Weights of a small GPT-style language model, trained from scratch on English Wikipedia.
Architecture: LayerNorm before each block, learned positions.
MLP neurons of a small language model. Each row is named by its layer, matrix (down: output weights) and neuron, and shows model dimensions 0-127. Each number is 200 + 30 x the weight over its row's rms, rounded and kept within 0 to 999.
A block is one neuron, or neurons of one layer that tend to fire together. Before each block is what it responds to, as a language model described it from the Wikipedia text at the highest values.

Clause-break punctuation
L3.down108,167,200,224,172,192,143,168,174,177,226,240,257,211,190,181,211,221,218,303,253,213,214,175,179,194,285,204,181,199,211,159,200,189,200,234,170,235,216,169,192,192,155,132,169,156,189,236,256,188,161,198,227,136,212,149,201,220,259,200,201,190,175,209,222,192,180,194,196,213,247,225,183,202,158,173,193,182,225,213,181,198,237,160,184,215,147,202,225,166,168,175,214,159,250,178,207,158,170,233,213,206,201,235,171,198,177,202,154,179,187,182,176,168,172,217,183,166,174,241,239,206,156,151,232,222,160,168,170
L3.down169,226,203,245,182,150,157,238,253,220,231,257,203,222,189,222,198,170,207,191,260,229,211,209,206,218,192,164,163,185,217,164,201,214,189,214,226,191,146,248,151,223,177,241,226,192,202,251,237,207,196,204,210,226,152,187,198,236,126,218,194,160,211,218,232,247,239,184,247,210,232,224,179,259,195,218,244,184,161,218,152,202,161,202,202,212,215,188,183,252,152,171,193,233,150,223,192,152,218,207,218,245,248,215,222,199,197,139,200,213,192,247,255,219,176,193,213,186,219,249,188,262,261,237,166,238,171,152,205
L3.down379,234,86,195,217,161,190,123,200,109,226,197,196,224,232,248,205,203,179,253,163,202,152,203,132,213,206,168,138,193,194,236,168,179,161,182,175,227,236,204,215,187,216,196,246,215,209,196,223,229,172,207,187,167,160,161,191,189,215,225,235,166,234,176,167,182,204,188,194,199,192,139,208,213,154,202,247,202,184,181,193,201,213,195,180,212,199,148,197,200,198,198,158,127,201,211,215,187,198,184,227,223,209,233,190,158,224,215,179,179,214,206,214,179,172,190,217,181,179,192,167,198,215,188,208,208,189,137,172
L3.down392,214,221,225,247,240,194,241,197,192,225,177,179,151,232,189,189,224,112,192,158,218,198,199,196,243,211,182,161,245,224,199,262,162,224,187,196,208,192,170,181,213,228,219,185,215,182,202,198,168,224,131,159,169,229,255,185,120,178,182,177,181,196,186,186,169,189,208,290,195,208,170,146,211,177,194,204,145,226,236,153,224,209,187,197,155,178,174,183,196,228,224,184,224,235,205,219,190,206,206,204,249,178,171,207,129,181,199,180,257,227,183,171,168,228,167,188,191,214,187,222,233,178,190,212,244,147,220,194

Split-off initial consonants
L3.down81,166,205,198,131,162,195,214,253,182,225,194,234,218,198,235,247,194,219,229,189,198,219,229,191,182,184,195,154,213,222,244,197,172,181,216,214,200,236,168,231,205,225,174,214,136,202,212,154,165,222,212,182,275,243,196,192,208,154,172,223,219,205,234,205,174,209,238,179,207,208,234,203,152,221,177,231,217,221,183,167,209,161,224,228,195,268,195,178,227,209,222,222,215,200,206,228,192,205,257,195,212,166,168,204,271,172,198,154,158,248,195,152,220,156,188,248,206,270,253,176,160,227,223,173,193,189,263,151
L3.down308,154,150,192,200,251,207,197,212,159,175,222,218,224,182,239,176,180,202,195,163,218,268,260,212,106,224,199,220,192,193,240,204,177,194,185,181,196,258,181,201,235,193,204,218,210,214,198,208,217,202,187,218,177,172,203,197,253,222,247,175,98,201,166,239,157,185,226,160,176,146,163,163,196,171,197,122,133,240,213,246,199,242,203,220,207,141,186,194,221,243,292,204,218,171,176,197,152,177,166,287,207,221,201,176,188,225,209,213,243,185,265,146,193,162,222,235,235,195,178,196,207,242,232,164,174,210,136,202
L3.down384,177,228,169,167,237,185,259,226,179,233,202,238,242,242,131,263,224,230,176,160,178,178,221,179,192,213,217,237,211,127,246,205,195,192,189,156,180,221,194,209,178,152,222,150,209,165,162,170,235,177,215,172,213,237,216,194,220,142,222,209,186,196,211,250,144,177,134,206,209,199,186,232,222,210,170,218,201,231,261,193,229,205,264,195,202,129,159,178,198,202,200,264,147,274,178,204,201,220,203,217,184,234,230,168,222,220,196,183,186,189,209,165,237,245,231,247,202,184,167,216,237,185,183,143,224,205,225,282
L3.down716,137,250,221,204,157,207,228,257,168,235,221,197,222,142,226,215,196,187,237,171,234,181,220,209,173,223,234,172,214,203,200,180,143,227,276,140,213,122,196,210,215,193,180,209,188,182,200,141,159,256,193,271,259,153,200,181,294,198,194,197,195,164,172,188,226,170,214,168,219,179,220,162,249,256,181,193,205,269,253,216,192,121,169,213,134,174,218,233,213,198,130,240,248,193,193,188,210,226,142,189,199,170,199,201,212,192,218,173,141,274,208,207,197,200,213,192,195,228,221,221,191,202,182,237,237,201,220,257

Plural noun endings
L3.down1,204,168,203,199,199,226,232,198,230,271,209,232,230,251,184,196,199,214,187,224,262,171,198,236,210,174,215,192,197,236,198,212,185,213,209,226,239,160,173,246,175,204,200,190,152,180,199,184,145,224,154,206,255,107,131,180,205,216,276,148,145,231,246,191,168,192,186,205,208,230,190,181,186,217,212,247,223,184,180,214,196,193,178,166,182,286,192,176,168,175,221,159,172,227,171,191,160,212,174,206,197,207,225,214,187,176,193,213,153,228,171,210,208,259,245,193,198,226,245,180,207,176,231,201,184,188,188,188
L3.down294,247,213,273,189,205,154,218,184,196,231,211,210,171,145,151,225,173,225,198,183,185,191,203,175,232,134,194,238,239,220,147,201,213,198,140,194,162,208,229,218,132,203,202,202,189,220,255,180,170,206,198,232,184,214,158,169,197,166,220,271,209,204,215,208,202,229,157,220,183,155,245,177,212,218,177,157,169,207,173,210,215,163,154,250,220,153,183,186,245,165,204,146,172,220,182,194,187,121,219,200,189,233,153,170,208,230,233,201,189,220,159,171,218,176,246,183,238,193,246,202,220,210,204,174,172,209,143,174
L3.down369,154,147,197,242,245,169,228,204,174,193,188,249,175,192,225,209,221,150,233,183,226,238,182,219,230,231,215,232,236,190,228,219,207,209,280,203,209,201,221,224,164,200,206,187,151,204,203,163,135,237,219,214,196,199,165,175,250,153,175,195,198,208,195,170,207,173,178,162,221,239,155,231,199,161,190,257,203,207,223,204,239,218,208,114,233,180,217,205,176,200,206,221,215,236,174,171,228,202,243,193,233,184,215,222,190,168,226,176,186,186,169,181,136,165,242,168,241,223,209,223,197,197,225,225,257,246,245,162
L3.down554,157,180,212,255,200,187,251,212,213,176,176,183,203,211,199,205,250,241,215,202,214,248,175,171,231,172,235,196,219,183,189,178,196,228,207,214,212,159,221,272,233,176,229,173,169,232,191,194,185,190,188,201,184,210,236,181,161,186,204,178,233,198,208,210,249,175,206,240,191,207,212,191,252,181,176,233,212,202,197,213,186,247,193,192,213,217,213,234,189,218,221,282,269,209,201,189,183,221,167,197,227,193,229,181,202,185,200,194,164,223,189,211,151,255,213,202,236,211,163,149,181,185,138,210,209,236,214,203

Mid-sentence opening quotes
L4.down141,258,211,259,155,162,192,175,156,176,254,176,194,254,194,185,199,241,171,159,171,187,170,89,202,214,222,188,203,181,199,221,191,230,226,223,171,224,179,195,201,216,222,190,203,169,147,188,227,181,188,198,184,172,183,217,209,252,217,196,226,196,224,219,211,207,168,250,202,243,261,185,136,237,215,191,204,209,203,208,246,181,192,220,217,187,219,197,245,198,183,197,189,197,257,157,258,185,204,221,158,206,227,238,184,207,186,233,154,176,227,192,197,184,204,220,153,193,171,200,238,261,231,244,175,209,204,200,226
L4.down760,189,252,218,221,174,247,160,173,220,221,200,200,181,192,149,203,220,175,210,220,166,179,173,194,227,209,146,184,157,200,192,187,205,198,215,158,216,254,204,212,183,251,201,206,200,242,191,220,185,190,147,227,203,157,194,223,252,169,220,224,151,154,166,238,198,161,190,203,156,179,210,147,158,197,172,178,216,186,166,249,183,233,156,234,203,200,190,173,240,190,268,156,190,206,239,184,198,194,205,242,249,187,251,210,174,186,173,189,216,213,203,216,210,154,239,156,195,193,209,187,253,221,180,233,196,155,192,202

Second piece of names
L4.down39,179,198,210,217,183,204,194,206,220,184,234,217,200,171,219,242,245,180,233,167,153,181,205,125,243,244,182,188,164,202,170,204,228,215,176,203,130,231,230,206,257,226,238,215,168,219,204,219,194,215,204,150,165,163,174,253,186,151,235,203,230,130,205,157,226,188,191,176,183,147,220,239,223,207,205,185,204,179,156,186,174,222,175,238,228,195,239,192,206,194,189,196,223,205,160,159,230,148,197,198,224,186,197,163,223,213,207,206,150,166,227,188,235,206,215,190,220,195,158,183,192,182,218,242,230,212,158,167
L4.down296,199,230,238,143,234,234,233,220,179,245,245,198,169,175,211,241,190,176,212,240,215,283,201,240,200,212,214,164,171,195,232,155,209,163,148,158,149,202,231,190,203,204,249,197,156,219,168,158,150,207,211,225,187,227,190,215,233,164,202,218,208,183,204,191,180,169,202,191,159,205,226,185,238,187,143,167,165,197,181,165,241,169,152,150,214,227,166,210,201,234,243,215,167,227,244,212,195,192,206,162,213,235,177,185,226,150,245,226,217,215,245,204,265,187,227,209,238,160,167,163,254,197,230,245,294,198,175,201

Clause-ending comma
L8.down162,188,192,210,182,219,211,239,202,181,216,195,159,188,221,226,191,243,215,159,98,185,224,240,175,183,191,225,164,167,219,188,200,221,159,153,208,204,209,245,190,220,217,200,209,146,190,215,220,202,203,196,193,174,221,160,206,219,218,174,228,155,222,144,206,187,210,209,160,169,231,226,203,265,185,178,173,199,225,203,215,217,230,205,169,237,223,165,219,212,171,235,163,141,213,238,202,206,174,172,220,163,220,200,190,209,203,220,160,173,222,169,149,248,173,198,221,141,199,199,217,209,173,191,206,225,189,203,215
L8.down205,211,222,168,192,222,195,248,175,181,176,181,222,161,204,243,177,230,223,172,159,262,161,226,245,203,195,249,157,142,186,177,200,218,193,235,209,235,210,193,272,168,253,204,158,238,198,176,175,194,228,210,176,218,194,176,181,190,164,197,210,211,233,218,213,167,191,154,195,220,181,230,204,247,207,204,202,216,176,192,148,176,135,208,232,183,197,220,201,233,278,244,262,188,178,205,227,232,194,212,192,193,175,196,230,237,233,227,190,168,170,205,171,187,213,225,197,177,210,200,187,248,187,193,268,198,239,211,166
L8.down303,239,201,166,210,228,150,188,162,185,247,162,215,185,193,173,176,187,188,188,154,153,174,251,231,172,209,225,221,247,200,222,177,165,170,225,225,171,220,200,216,191,194,192,181,223,182,180,228,226,200,251,183,247,206,231,189,179,234,141,176,221,194,191,251,198,151,170,226,179,228,213,183,188,205,191,175,249,234,204,179,212,226,233,263,248,208,210,187,208,189,278,158,118,156,198,177,219,227,244,136,181,240,190,222,121,201,253,204,223,227,206,186,210,201,164,152,156,206,193,262,211,219,196,221,202,175,194,208
L8.down431,219,154,218,211,254,197,249,226,150,203,199,225,196,236,219,204,173,214,219,161,216,196,214,137,246,236,170,231,160,235,180,217,184,121,228,185,203,238,209,183,184,240,153,238,215,168,201,228,198,206,211,184,187,213,170,181,350,212,173,203,221,235,164,184,157,132,243,278,161,196,270,237,165,205,173,145,201,192,178,197,197,181,222,182,187,217,245,236,240,229,237,181,127,151,128,144,205,161,224,230,209,158,192,166,206,208,181,165,266,194,242,252,176,200,135,232,227,211,185,177,192,215,166,163,216,163,198,183
L8.down573,184,244,256,151,241,230,183,199,225,213,190,206,147,222,140,180,208,224,244,209,189,222,212,191,204,174,259,217,221,185,189,162,213,205,194,221,221,212,191,196,244,172,185,225,214,233,136,211,202,167,260,209,203,206,180,209,196,220,183,185,228,184,260,203,211,202,218,160,182,152,203,196,203,193,208,214,149,227,220,213,161,195,186,224,219,195,238,187,161,165,223,238,195,237,227,226,257,217,204,189,228,179,198,207,174,184,219,176,181,206,186,198,247,200,189,222,179,218,166,230,163,229,199,205,188,225,171,243
L8.down590,179,126,219,139,135,193,226,195,167,261,255,248,231,216,208,199,230,192,201,255,229,205,176,152,169,213,179,245,210,191,221,191,246,181,180,216,195,161,203,200,181,181,229,212,195,228,262,175,228,160,152,261,220,209,215,206,251,205,228,159,219,189,263,232,183,200,165,213,199,196,181,180,227,191,216,204,221,145,224,281,155,209,173,206,195,157,220,239,171,192,224,211,168,287,218,204,177,198,200,249,168,156,199,173,247,198,181,201,243,198,224,145,226,196,170,249,194,215,213,231,214,151,243,184,223,180,216,170
L8.down665,179,223,256,207,234,215,239,228,159,186,204,212,239,208,227,246,233,143,263,162,159,214,195,157,231,224,214,191,205,216,216,215,189,217,214,160,180,274,196,234,210,264,178,217,269,202,204,206,208,251,215,172,200,206,248,265,198,255,258,231,206,214,244,230,232,250,206,213,252,239,220,201,214,172,198,259,206,220,181,176,181,195,220,207,235,160,235,207,185,172,236,239,191,226,239,150,208,148,171,217,178,166,239,223,202,198,226,185,217,249,233,207,167,207,283,188,174,199,235,173,219,194,215,243,180,181,195,215
L8.down703,170,171,214,246,162,156,154,282,213,195,220,210,182,216,229,256,202,139,221,198,192,210,233,196,239,198,168,188,199,202,277,173,241,212,210,186,173,156,225,218,181,250,182,217,237,234,184,246,224,183,169,183,188,193,219,226,0,182,195,220,207,265,212,211,229,195,168,204,248,240,190,183,176,220,201,226,235,271,231,233,175,208,218,159,195,161,235,211,117,202,201,278,195,206,220,204,232,230,207,198,234,192,161,236,220,194,163,207,223,221,255,165,189,148,259,226,187,223,164,198,200,168,207,234,175,215,213,208

Word before a person's name
L8.down1,202,218,190,175,202,130,183,196,238,197,171,160,184,200,218,200,218,238,193,228,182,188,201,183,209,240,224,182,196,238,207,217,215,237,182,233,195,205,186,174,157,210,215,170,261,247,236,203,273,201,181,207,156,156,172,141,237,177,219,156,211,200,228,172,232,218,177,214,214,184,173,178,169,184,217,230,233,174,188,180,200,204,219,209,213,118,236,212,177,161,240,157,186,213,207,240,163,208,246,231,225,161,216,190,230,164,217,229,203,182,160,178,197,119,180,206,201,247,167,197,232,186,235,298,180,189,163,198
L8.down159,193,240,238,172,221,233,208,249,177,244,197,172,236,217,215,205,260,191,235,182,216,176,125,194,203,218,192,191,190,191,207,175,227,168,167,203,202,176,193,179,210,219,200,181,234,212,211,200,203,201,226,135,215,165,228,182,244,211,186,140,241,224,175,188,224,241,201,193,186,215,186,153,188,168,201,189,191,189,171,176,236,231,176,216,154,215,211,156,174,183,231,217,219,244,184,232,168,164,190,149,230,172,265,195,197,129,158,293,205,196,219,199,212,163,215,145,211,135,180,208,189,142,174,195,213,208,238,133
L8.down172,174,265,137,175,249,210,159,186,178,188,204,189,200,159,146,214,211,230,171,231,204,149,168,175,135,224,188,158,235,149,174,231,192,202,161,209,192,249,162,225,191,179,251,205,199,172,192,216,185,207,152,223,227,223,186,177,252,224,223,210,208,220,159,147,236,201,197,189,213,202,191,265,199,225,221,210,195,182,188,214,188,161,245,226,234,226,254,196,220,148,197,193,202,203,202,228,227,190,146,178,211,200,217,207,262,216,168,252,154,167,262,186,187,216,120,172,221,145,135,145,168,194,257,241,202,229,229,223
L8.down265,212,176,237,193,220,193,220,204,183,155,171,207,173,206,155,207,240,166,198,205,188,233,215,173,196,167,182,201,168,170,192,197,174,198,223,158,190,205,193,218,179,182,244,183,226,178,181,183,223,218,201,270,187,203,262,185,190,230,169,179,197,203,218,170,172,200,252,180,195,162,218,190,227,201,210,178,210,160,180,227,211,191,244,155,213,171,190,228,209,209,158,213,199,213,136,197,264,168,173,209,181,180,147,144,228,223,248,187,202,130,224,160,216,233,210,220,177,243,215,190,161,185,252,201,190,199,222,193
L8.down273,208,178,248,207,181,244,244,206,219,240,231,170,200,186,204,152,227,214,259,182,165,182,223,189,189,208,227,214,166,163,154,170,214,213,225,185,214,190,149,174,180,199,173,177,241,222,154,243,238,169,185,230,203,162,192,211,236,178,190,229,172,206,185,239,183,207,256,139,187,197,182,232,138,198,237,180,260,212,177,187,188,196,168,205,132,183,229,197,159,206,197,238,201,190,193,228,169,266,251,216,153,172,189,214,202,219,179,225,184,179,173,206,207,154,222,221,166,179,239,213,257,211,179,202,149,168,190,192
L8.down376,169,185,171,186,144,221,227,201,187,256,208,178,159,246,229,136,226,239,258,186,200,157,235,213,143,187,173,178,236,193,173,215,230,192,153,180,217,138,170,201,235,241,203,230,217,186,193,245,220,224,143,245,167,243,183,232,179,160,157,194,195,235,222,157,192,176,149,197,192,204,207,191,225,184,286,212,169,225,204,231,187,161,236,215,219,200,278,178,200,165,214,192,173,209,211,255,200,240,215,196,238,254,189,219,214,172,178,191,206,186,209,182,209,209,269,229,205,242,197,182,235,130,232,197,151,186,198,203
L8.down414,141,204,218,209,178,166,183,218,173,164,202,197,228,206,184,244,208,164,227,238,223,235,223,159,224,194,214,134,170,243,134,201,206,120,160,171,173,238,228,213,205,249,197,165,203,184,162,197,206,160,182,201,183,218,176,217,220,174,162,198,222,200,185,164,232,231,206,210,204,231,195,187,206,195,155,206,196,200,202,166,248,204,237,207,198,180,197,258,195,178,224,213,195,224,173,243,251,217,145,231,182,241,223,178,198,224,166,209,202,283,232,192,188,246,214,247,153,218,160,176,179,205,190,212,190,191,200,197
L8.down661,139,225,189,179,210,247,200,155,200,168,233,155,224,166,235,215,190,235,180,210,176,201,224,220,184,211,197,187,182,190,215,190,189,239,203,247,206,210,162,183,179,248,194,206,274,216,175,185,198,226,175,227,260,210,181,194,7,221,199,206,183,160,225,209,213,222,190,205,232,206,157,214,184,267,168,208,206,213,195,210,184,238,244,159,184,202,198,148,166,243,246,206,165,216,219,211,160,188,207,218,207,205,233,219,187,205,215,276,253,189,189,184,221,201,177,210,172,175,193,199,221,171,206,196,258,174,200,199

Person-role nouns
L4.down163,186,191,223,157,198,247,211,174,178,247,217,176,214,194,186,183,187,211,146,158,170,191,202,210,212,203,174,176,234,194,213,180,252,153,180,208,226,207,164,193,237,190,200,250,169,200,197,210,221,240,182,211,154,185,185,212,58,218,222,192,187,181,179,228,185,217,191,195,215,253,229,220,198,192,159,217,234,243,215,168,249,190,193,239,196,189,214,202,246,183,175,210,198,186,154,196,208,179,204,223,192,181,185,215,202,199,241,263,191,193,143,251,153,177,226,182,201,187,157,260,143,137,253,206,186,238,191,233
L4.down600,238,191,224,165,198,221,204,205,205,264,163,239,173,233,188,233,193,179,154,173,189,180,169,194,202,141,166,202,232,205,192,146,194,254,223,188,183,195,225,205,178,194,222,220,214,198,180,193,193,209,212,178,175,196,174,190,210,197,199,171,219,204,195,171,207,163,186,254,208,210,164,189,180,259,247,221,276,239,240,233,179,208,198,208,192,176,257,153,204,216,226,190,200,218,150,201,227,231,239,210,158,187,217,175,207,207,206,163,170,199,177,204,146,227,217,218,211,217,226,197,121,182,202,164,168,193,198,121

Mid-word subword fragments
L8.down104,247,215,190,220,192,176,187,205,189,206,188,157,207,231,190,229,150,190,163,168,199,209,220,224,237,185,195,223,181,226,172,248,225,207,204,189,188,203,175,148,248,207,227,256,220,184,208,202,243,230,218,179,227,193,234,200,252,220,172,200,234,280,221,183,188,182,100,207,147,170,203,216,257,176,173,229,219,230,241,139,200,206,168,187,218,182,177,212,213,215,187,188,206,180,165,191,158,167,195,248,207,174,132,172,209,214,190,203,219,189,194,233,181,241,210,142,235,217,167,159,200,152,220,183,192,218,155,183
L8.down191,219,238,232,143,204,250,227,154,170,187,203,187,199,161,220,229,149,153,236,216,201,223,157,216,166,171,166,178,138,240,216,237,262,157,219,185,204,181,207,200,199,208,216,166,187,169,215,226,172,156,228,234,197,279,137,189,262,216,186,227,224,250,191,145,200,190,238,225,221,196,179,212,222,179,161,180,177,171,197,204,201,141,243,255,208,196,222,154,181,222,192,195,189,199,180,218,241,159,169,143,135,192,192,225,199,215,152,173,199,194,249,169,212,192,213,222,175,171,192,199,174,224,253,221,213,195,147,253
L8.down271,179,217,185,214,178,195,167,182,187,236,196,194,221,215,180,219,158,219,209,221,183,127,178,211,203,237,265,200,181,227,132,153,201,228,258,228,247,219,188,162,224,170,165,184,228,175,198,227,195,223,185,198,212,219,221,187,184,225,225,180,195,235,236,170,226,244,259,228,187,212,212,224,209,176,202,203,190,235,214,156,209,205,178,239,134,178,239,216,232,204,216,177,206,226,194,208,200,208,245,198,192,177,239,276,208,199,205,251,219,170,186,210,182,207,202,223,254,221,226,217,194,218,212,188,213,242,167,148
L8.down277,261,205,183,267,121,179,197,215,193,231,173,190,216,179,181,194,167,245,263,244,191,167,236,243,210,171,209,246,213,255,203,201,181,203,162,143,207,198,184,190,176,217,196,204,248,192,157,232,151,203,223,189,199,197,185,221,200,230,206,176,220,174,216,180,179,215,139,207,157,220,200,183,189,249,142,222,219,230,187,178,209,208,227,180,231,181,174,199,172,245,175,176,187,165,191,196,226,207,194,195,168,153,213,225,229,197,181,158,205,158,197,216,173,152,173,189,229,175,156,246,221,156,177,220,245,227,194,228
L8.down471,185,203,160,232,216,273,243,193,171,259,190,201,259,165,235,164,262,190,214,228,188,245,211,182,235,188,187,211,215,181,214,153,185,238,157,186,215,187,151,194,204,212,264,223,195,196,182,194,207,194,243,203,201,234,235,219,154,241,176,149,202,215,185,187,140,248,162,190,196,170,279,166,190,199,175,196,186,213,157,196,199,221,190,239,169,187,184,210,179,190,170,187,214,200,160,191,226,193,237,197,186,145,207,222,212,181,229,129,188,195,225,207,199,155,235,259,269,200,193,221,219,147,228,227,171,226,217,184
L8.down527,189,199,146,171,230,180,210,242,203,211,194,246,174,156,134,214,166,187,206,222,193,238,190,233,201,229,179,214,160,196,163,220,213,217,176,208,208,215,228,221,169,237,178,175,262,219,164,246,191,237,249,258,231,178,178,229,229,196,179,244,222,238,195,180,124,180,246,218,213,207,208,215,243,198,126,217,269,170,223,194,238,231,199,153,228,211,261,210,228,167,201,153,189,212,204,228,188,184,157,200,212,205,178,173,214,180,204,168,203,177,167,212,119,216,157,254,207,229,184,186,192,192,190,149,180,225,266,255
L8.down601,209,192,228,239,190,201,201,197,146,227,182,242,198,129,201,156,196,202,222,222,192,203,203,208,211,209,166,272,204,174,226,186,222,227,164,123,173,222,220,201,235,203,256,163,241,220,175,203,194,172,199,173,188,165,129,242,181,242,256,183,191,219,161,202,208,202,221,202,170,206,236,168,246,179,204,211,216,215,185,204,194,226,192,185,185,204,153,196,256,229,217,209,209,186,215,215,218,233,202,200,222,239,192,174,193,203,193,170,195,178,227,185,186,220,171,204,216,191,223,204,235,150,195,198,197,178,157,143
L8.down734,167,183,189,221,195,181,201,183,176,184,143,172,176,233,191,194,154,196,183,258,188,203,229,168,245,205,143,220,237,201,141,200,165,219,180,221,218,244,172,166,184,234,215,215,153,192,159,226,247,239,210,138,197,221,214,188,192,191,218,145,195,200,199,198,216,230,204,181,237,165,185,209,159,182,224,155,226,220,189,201,191,206,244,172,248,232,187,227,183,212,128,216,213,196,249,185,208,278,165,205,212,229,211,199,185,197,203,185,253,171,194,219,181,213,180,227,222,152,270,174,175,196,169,172,154,176,219,150